From a checkpoint of a small transformer trained on Wikipedia.
Architecture: RMSNorm before each block, rotary positions, no biases in attention or MLP.
Training: a variant of Adam for these matrices, 7810 steps.
MLP neurons of a small language model. Each row is named by its layer, matrix (gate and up: input weights) and neuron, and shows model dimensions 32-159. Each number is 500 + 25 x the weight over its row's rms, rounded and kept within 0 to 999. Numbers have three digits each. A neuron's up and down rows have the sign that makes its largest values positive.
Before each neuron's rows, "fires after" lists the tokens most often just before its 100 highest values on Wikipedia text that the model never trained on.

fires after: " b", " C", " D", " Ad", " B", "D"
L8.gate574:523484476527520517460542525492544474487483486469507477515526500529490473495500481495499488498503498503486533478522492482530499509506542503509486460483483483533504492494484510488552542463509477434488512477478532526491457494492522501507497522506488483515492518476510524511521515519500521491517469499534513521487478519501504490499488495500480508467479453552541562471502556454494520488499
L8.up574:456494524461547496471474490515518501479510427550508459490440472511486489505481495443522493522516516527476493484486522513492484484478535533519516508476498531534573540506504497540513492487531503469464484471477487503509536497494499538494531472499483511498479552499488485508505497516487503492508525560487522517541496494481543509534468492492480500447496500507544493491484422522487478452533

fires after: " v", "av", "iet", " Med", " V", " med"
L6.gate204:477518478505533478513489497532468527506499511486535525469534547483539510469499468523473472480489541502511488512517465500502516486487521508542472524511475485497438506465507510501481536485534477503512476508494514459498482481471537511518505512538488485493543484512517496492488460495509484512485531515496468501483530521513533485495469495460533526534564541488515520449535536488449545536512
L6.up204:517497436502537467499523545492489499492482509498511485447535480496475516513503496472450485521503509475496443504518499475502497482520475515491465495511456548521511489482451531470489491542499472493508521467551514485506481527532508522454511510505505489525496486520512449500535517465478484458497476514500515502492496492502568501500478487485466515518539488505519515511484528511539493506518

fires after: " (", " \"", "-", "\n\n", "=="
L4.gate460:526510498485495489489526463499461476512491523526481477504540472523500515563539510500463469470533523529525487455516485489506490498518512495495489530541529497520528525448488523516479522525522525479485495531486497498508522499538461514482466537505555478512487458501487456514515509449514479505520517515487458503477428522480429504498512501539485535497478500456486451486485547538491519567526
L4.up460:501483468499469521454512470529519451522523518527478503510520506482531511558519516504508440479498474498537513506470473490527532497504536463519475502535493453521516498474469477530479511483501509495504500537478505504513489518520470520509498546531534483473469514535501509537504505444511517511495474471472521518492472508526483527537504467506543492492499514517495495475532542452494523509551

fires after: " c", " G", " C", " Squ", " g"
L8.gate133:525517501497477559512491494506552487478504479485491553538478525510548501491502490494507487526411470508501501488456486495494530527512460488524526501500516517495540542562485479500516475468530479468487476522501528478507518480451537510479489504459457533494503503520488537464475538495489466464500488537502511492513486472498510535476468522483515507583509505499473514523522475495510508488514
L8.up133:513498535453489503487456495507542488492477478509495493492512510516491505509504514501489474540515486508513496483514554465500491506472525499483447479472498544530517473513524528546489473524496465551484518536511472492440526478471538462517511475514504499493469508513492528505522508513492473515505521486503527472474548469514533490530527483516466501465486510492560536510505514511502496492519

fires after: " (", ".\n\n", " \"", "===", "=="
L3.gate404:476481499517529471538565509496465476504513488570524512504521505502506498529499488481523557493525526557473502510515479519524517519485505521547516515530494473517500484488457488529523487490518488483497481515504505514518497504520520532482498521470525481512493490514483474534475478447515531494464493462478488465543508468481488520451467530484473530507503482507473484524496546519480498547476
L3.up404:485436497453501533486469473484477513484502525520541497534431504486486465501554486519511485501499517508490494460510485536494458512508516474498513474470518507496528519498489531479490551508484502529496503518517458498519517494544517493498504534516471484487482561498459490519509514520505499501502486496460513491492526545507496495488452514452466486517487551539516477509502516497504534533493

fires after: " (", " was", ";", ","
L4.gate37:537517530515539495550517468515549491470504487505515486503500454502485468536515484548510550473462501463488557502558479502457498452460537524559503484520470498521524527520512497493523522526496519482532474471514523502531520496457522513502544485460486481482540521549450508479482487506489483483473527538516495520484494555456456468471506524491477487528502493489481467532493477522516509489473
L4.up37:485494510497507499528498492507515500505520510450501525512500521474454525466510514521501460459482509479507459511480547477453401488485454503533500514530479488505543484499515529514524466465519519468467475477517511483503500529474525524534514472475476487481454520483532436504512483515491501493520482510501510485495474485492508483495475551471535472493489434486501500515506506491512462525470

fires after: " p", " P", " F", " g", " sp", "P"
L6.gate445:503498473517549455526518490488466476499504465488484542496491497498478486563487514515507503505470554530521494474529526498501489501451529482486517496454478505482572477468492492523511544456537503506496538455524525468469478481491487495442516526505485490490463512527505472496486486521471476527515496483547502507489490423547523486484493511450477488488503477504486502480437520465542521454509
L6.up445:495518508478543506538508453520518439518496525485514483483498481512537564505488515525512528517495482484498481530522518550532495502474473452487486533480511487491485526520485488492468507490496516511514498467498479479465491514520470528499490476479501502471464527521502526493482486525479476495479525497510496479496470456511504512507464563506488530481480531480528525496486472476529514503505

fires after: " G", " g", "B", "G", " B"
L6.gate254:527495513493531493518500493504518477529561488501516485517515511534542522483483471515497451492489506517478462488488527513478508501450516481519531466513522454487520439506495484466453524481532467490493511478492531492491516530491463509526562480501482528500517499542468471483480517514491458491499515488545481513528423470560501475476484506450505499538493478487479516554547473474512540476469
L6.up254:495485507512483517528497491485504533484479527533513475478438478544501519446500522510489509497509536471500537498535525492463520492496495500523479484493487543516525517530536528468479514545499556504484526511487511526511535527502494489533503473542512529491515504513498532416478487528532502494513455514487509487506479481541464518483513487528517543478491526510510527538497498493463538519481

fires after: " d", " D", "D", " ind", " Con", " v"
L6.gate412:446532487540514483504513512454535484514491494545496506507529528491473489521528523512490487500485507491506492463494536487503507483528533512496461518471485511529494521522496491517493561478446536515462484535510510508511500467515545545455516527500496514529475496507564488530466529471474517495531508522539535502505495527460533489470497475518496478508553470531491501463524496578497482476503
L6.up412:509490487519523524516519483502496542488507488504559499502505469491556447538471506509523524507462494532478534487532480464494462526494508496488490526492515524487509499493447478495504508436504569474493493518481522515506476501516521472493497484524521511495495513471491512487494493537496507504511501507510484462511484470493522529532467492477491490521491532497475504506447464459472534528520

fires after: " sp", " G", "G", "P", " P", "S"
L6.gate36:488488502482448495519516512476498507509510480493500484494485464510518499424463514500488485509483522553498518475497516497479492495473509498525508439530535482528496469520446484511519500516491485478513496537517524516457492459519521502470538502563499506496486512529516478505497497518493501443521512495505545570501461519456498535483510495493499533521477479500511504462490551493474519512508
L6.up36:498501467497549509490474470529502488507522522513530428490505471536494502492483516532492466482493502496525515545515543501484534508485504524502531483499507509512529512551495523452481511525479500485547489524457533520487500527503486486509504500513460472527485473530520495493498507520525483526514497480524524509527479508515524483511483495502504473535492502462486526502504500480485481532543

fires after: " N", " p", " P", " n"
L8.gate302:522523432506508530488532440500473533465516492479466484465517495512525481482503466517490499538458505499503506498501501502464463483472477534524532508479521469506522458518529483464495505542527516503457483529487456503493496475500463503500549436505485531476512497520486467506483491530466495483485458510519510473501491473501473457499490492479504435458479498498553540464468460496520485491548
L8.up302:441505470488454506514501451505495485481496512496526497485468524500485540522515463485533474433483507480471498504523464498489521490491497502511486498465499486463493515485430487485498539503515517541527485453502532490478478488512509540484464472511429512508530522548504509503513467507436545463476527496474521518451460496520531484532534487494490495488510492507509504465499463519468496489521

fires after: ".", " g", " N", " O", " L", "G"
L8.gate127:549483475505505522491502455498509530488500495512464483513511499529493529505472520493492469536512523541445479485502526489489503472480531460500464518495532529497521507484500471519528479485530494500485495464477461484509530480480520502481538460466505526504522513552498504481516516473510482497515502481502507552527461469496434475504497492493556506513482511504504539499543449571521484506506
L8.up127:501460497511531514495515529509534487499493473528508505529501528529503504487460498470509498493504545522497492476566516520458485518550469510496484526493509495511487496555525506496490541459484497492550511457456511520553481471492506477502502562443499491566519491473541501468496496510488505495501520496477538473516490471496484472494552494512518508504490513497482499515494454526516461484487

fires after: " (", " \"", "==", ".\n\n", "==="
L4.gate566:469494494509511482502541478520480489482566472478473488472496460512489501507472531519562500536491473491526479499479505463511505518462519483523475536567525541489475527480469472507508479437506473479481533445527477490537510488515514509499527509507515476488524506509491451482514523474537489487495464480504461494494541512484543489488497470523507532512466497506498497504511507506511514475480
L4.up566:485508483513528544502530494491523483498521503500531429526502481476483473557477525522543499542488501490515508509503467448536525503493506480470480489515502497508502512493500481520466537515499479538482459450507496491502498505557511536491522535486503515544505548494544502475503510465558486482467466473482480480511491500488514490449520481507530522478485505491478477480534550495479566539486

fires after: " m", "om", "em", " Com", "um", "ene"
L6.gate14:482516529511528472524551501465455492516509490452480468511498471490484497523510491523501495503531499490500488582496520463548505467539509476497513505494483458474463513535484494516524499498525513520446493506525511516481493511505485510506477446542510511492495532528499498549467513491485460519457515489486542500481487521506508504475519525460510519506514527532486501449460508467527513535487
L6.up14:465546504490512479503489491496506519532491480548497527503515535495493475444527524507500520527492490476512540519521485487515516505533523500501503523514489486481486539483538468559497456551504507487460525499519529459504470482525513504487529519518492485494505480498488502520516522512468482486539493472504516522474502476503534500481568474517528501528507505525541502526469505481495492503516

fires after: " United", ".S", " the", "ited"
L4.gate59:500484512472497478560480500506477542464516508513507509507520509509513448464506496500540513508442492483503512458525536515450513515485531482489448511517496464483495554495520497513521491461485455472541494432493524512492537498516540481479525469508512512486507507485533485519455522514490490515487484467511511472495478512453480475519469541528508527490497509458497500443463493506534462491497
L4.up59:519482528519489505506455488494483525479524530522521498521527501498504488482480458524502502497473474500528461476497507466492438478464488493508492518492500518514489529500488511501518496493497440507487477497475438540482516461531528461497499507471479527508457525492506477499474481540539481514535483466506538504463481505482507523505491509508535514521541541496460465449529514477512477547482

fires after: " N", " G", " F", " S", " g"
L6.gate144:499497477493501505488514479498475513530539472483503474507541452589504512481517502458536483522517540551510445477497470524533513507491505468475506503535490470461490473544514462515495502492489471470510510476506471516499505517475545462502532464493512520448520506566511510498523537532496496474523523474496503539498492494475492469486503499519474527498459523525515449510511502498497550507549
L6.up144:467486474514475550543505495507531534468487491522496493483473454517515498486489474527479451450520495466475498507495512500524522508502489551543518505571485490502518535490477458515519481512528513457502504500487540525478510458508495477527510524500505485484503491494541530511523494515521487525502534527481511465523546477480520455492547512527519517527498528496528513491508533498509498514497

fires after: " B", "B", " Sp", "P", "p", " sp"
L6.gate509:514475504524524488502504475479500499473507522480559490469471477528494516521477519488530454503498517551454495487508559513524469466500528510486511463527484516500514472505477531492507538501516511448506497481495508487485502498507479533480490487501513490546542565558478541494511531479485500513471483511529493508500526506505503486493473518473494491506462527491565579511501476458464469485519
L6.up509:520517500504488479502468487500488476520508483496465497507488536530472499493492506511480514465519512518471484525523519449480483505482559510486499522519505513482522544500538519492475495488504522497462471474490485503473534522487447466573478462510505501464493489515557467467519466463524479494537460458477515469488502446520540504524485528502484505531534488477532467479472461490510495505515

fires after: " C", " V", "oc", " k", " c", " v"
L6.gate527:510489486493499470462514459475510489544523485470508518499493483519531462506517527460502500523505510500525491537542499516521471489445508514497504508493479481535557504486501470511473529527495456470461487530511538499490552482508492478474471564506491546464521496517470510493499470462485473502525543530545489522530495509515467511492471505516531455504539484467512524476499508485531492533492
L6.up527:493501504495491485512514479541478468497439554558503522496537486500430539485495485513501474544489529496485499466508448483505484501482519510467494483490479496494483500451499537505531504507514538502458547489503507501504503525460522481507533518471504542456512467468489468472503508474501469478509487537518479561567494499517523478522504542521522525484519501523478481520469511498528462499490

fires after: ".", ",", " .", "-"
L4.gate142:516456496487488539521505510470510508561438493487516523506531469552508499514517516543457491455484563470528485512519509520522515482524492528521500509473496465517531510520450520504458494472535458512502526500492494490486460517506478492548535521543482500481483449519520496517470466467518468509494522488517523486512492512488538512526529496513574528465508529530508459479504520522499494473508
L4.up142:519488531512556536521525502490512490485521474499488486479499495496507480531473498502494540475491495524575511462533513520498498467488447472530518474473529498549526486548500542480498527518479506483541554526488477482544474547497461538489516509487518530545475500485476494515475467502508506485486472517520517441486540538526550520531539513533505485481492506541499484485488490519506490474463

fires after: ",", " the"
L4.gate81:539530508509496520519495507527538448474513496482480533487501491535498521468506518493488536471463516510528469496526481489460483511501503446460501510519461523482519527487579469484524475499546498474508523485497491524478494516521482522524479487502492473512541496467523491504531503515485477510480488502483513510504495488490524487486532546524491427529470513452519538501535461509490465489514
L4.up81:517474484504464507525481508485514505447495527472482482495531511558476456482516537459517542521485511463520485480512461527492500526535463482506538478531503510526504520490515467488533515473504516476522510499521483498527468498515492484526506484512485509430537501480510509553471502501502502527490548484465515474484506476531512516497463537461554492521524487493499495493520509452482488514534

fires after: ",", ".", " James", " Michael"
L6.gate50:509525461519505503474519509550487546535472561504528501517484517485515473527535545501561503471565519517462458483494486548492461500497475497528478526545528484478545490552470526517510484492509521480475492500461476477582503489492480522497539496496532478490518492493522502496524465492439493468496500502511484440479533489518509510489505504514511510471493518538526473512458501482488534504508
L6.up50:540533501541496495479476465498528508493511516491483493503503493519447477511513498496539509545441479502551543532530512498510500507507491529523481485480535524524537496519531508505460545519477521447492493492507494543463487514485510503553495460475499510546504493471538476498512532505489489478473456540489521485496485489486501517546497491462502499481491517502503524473518480480482462491539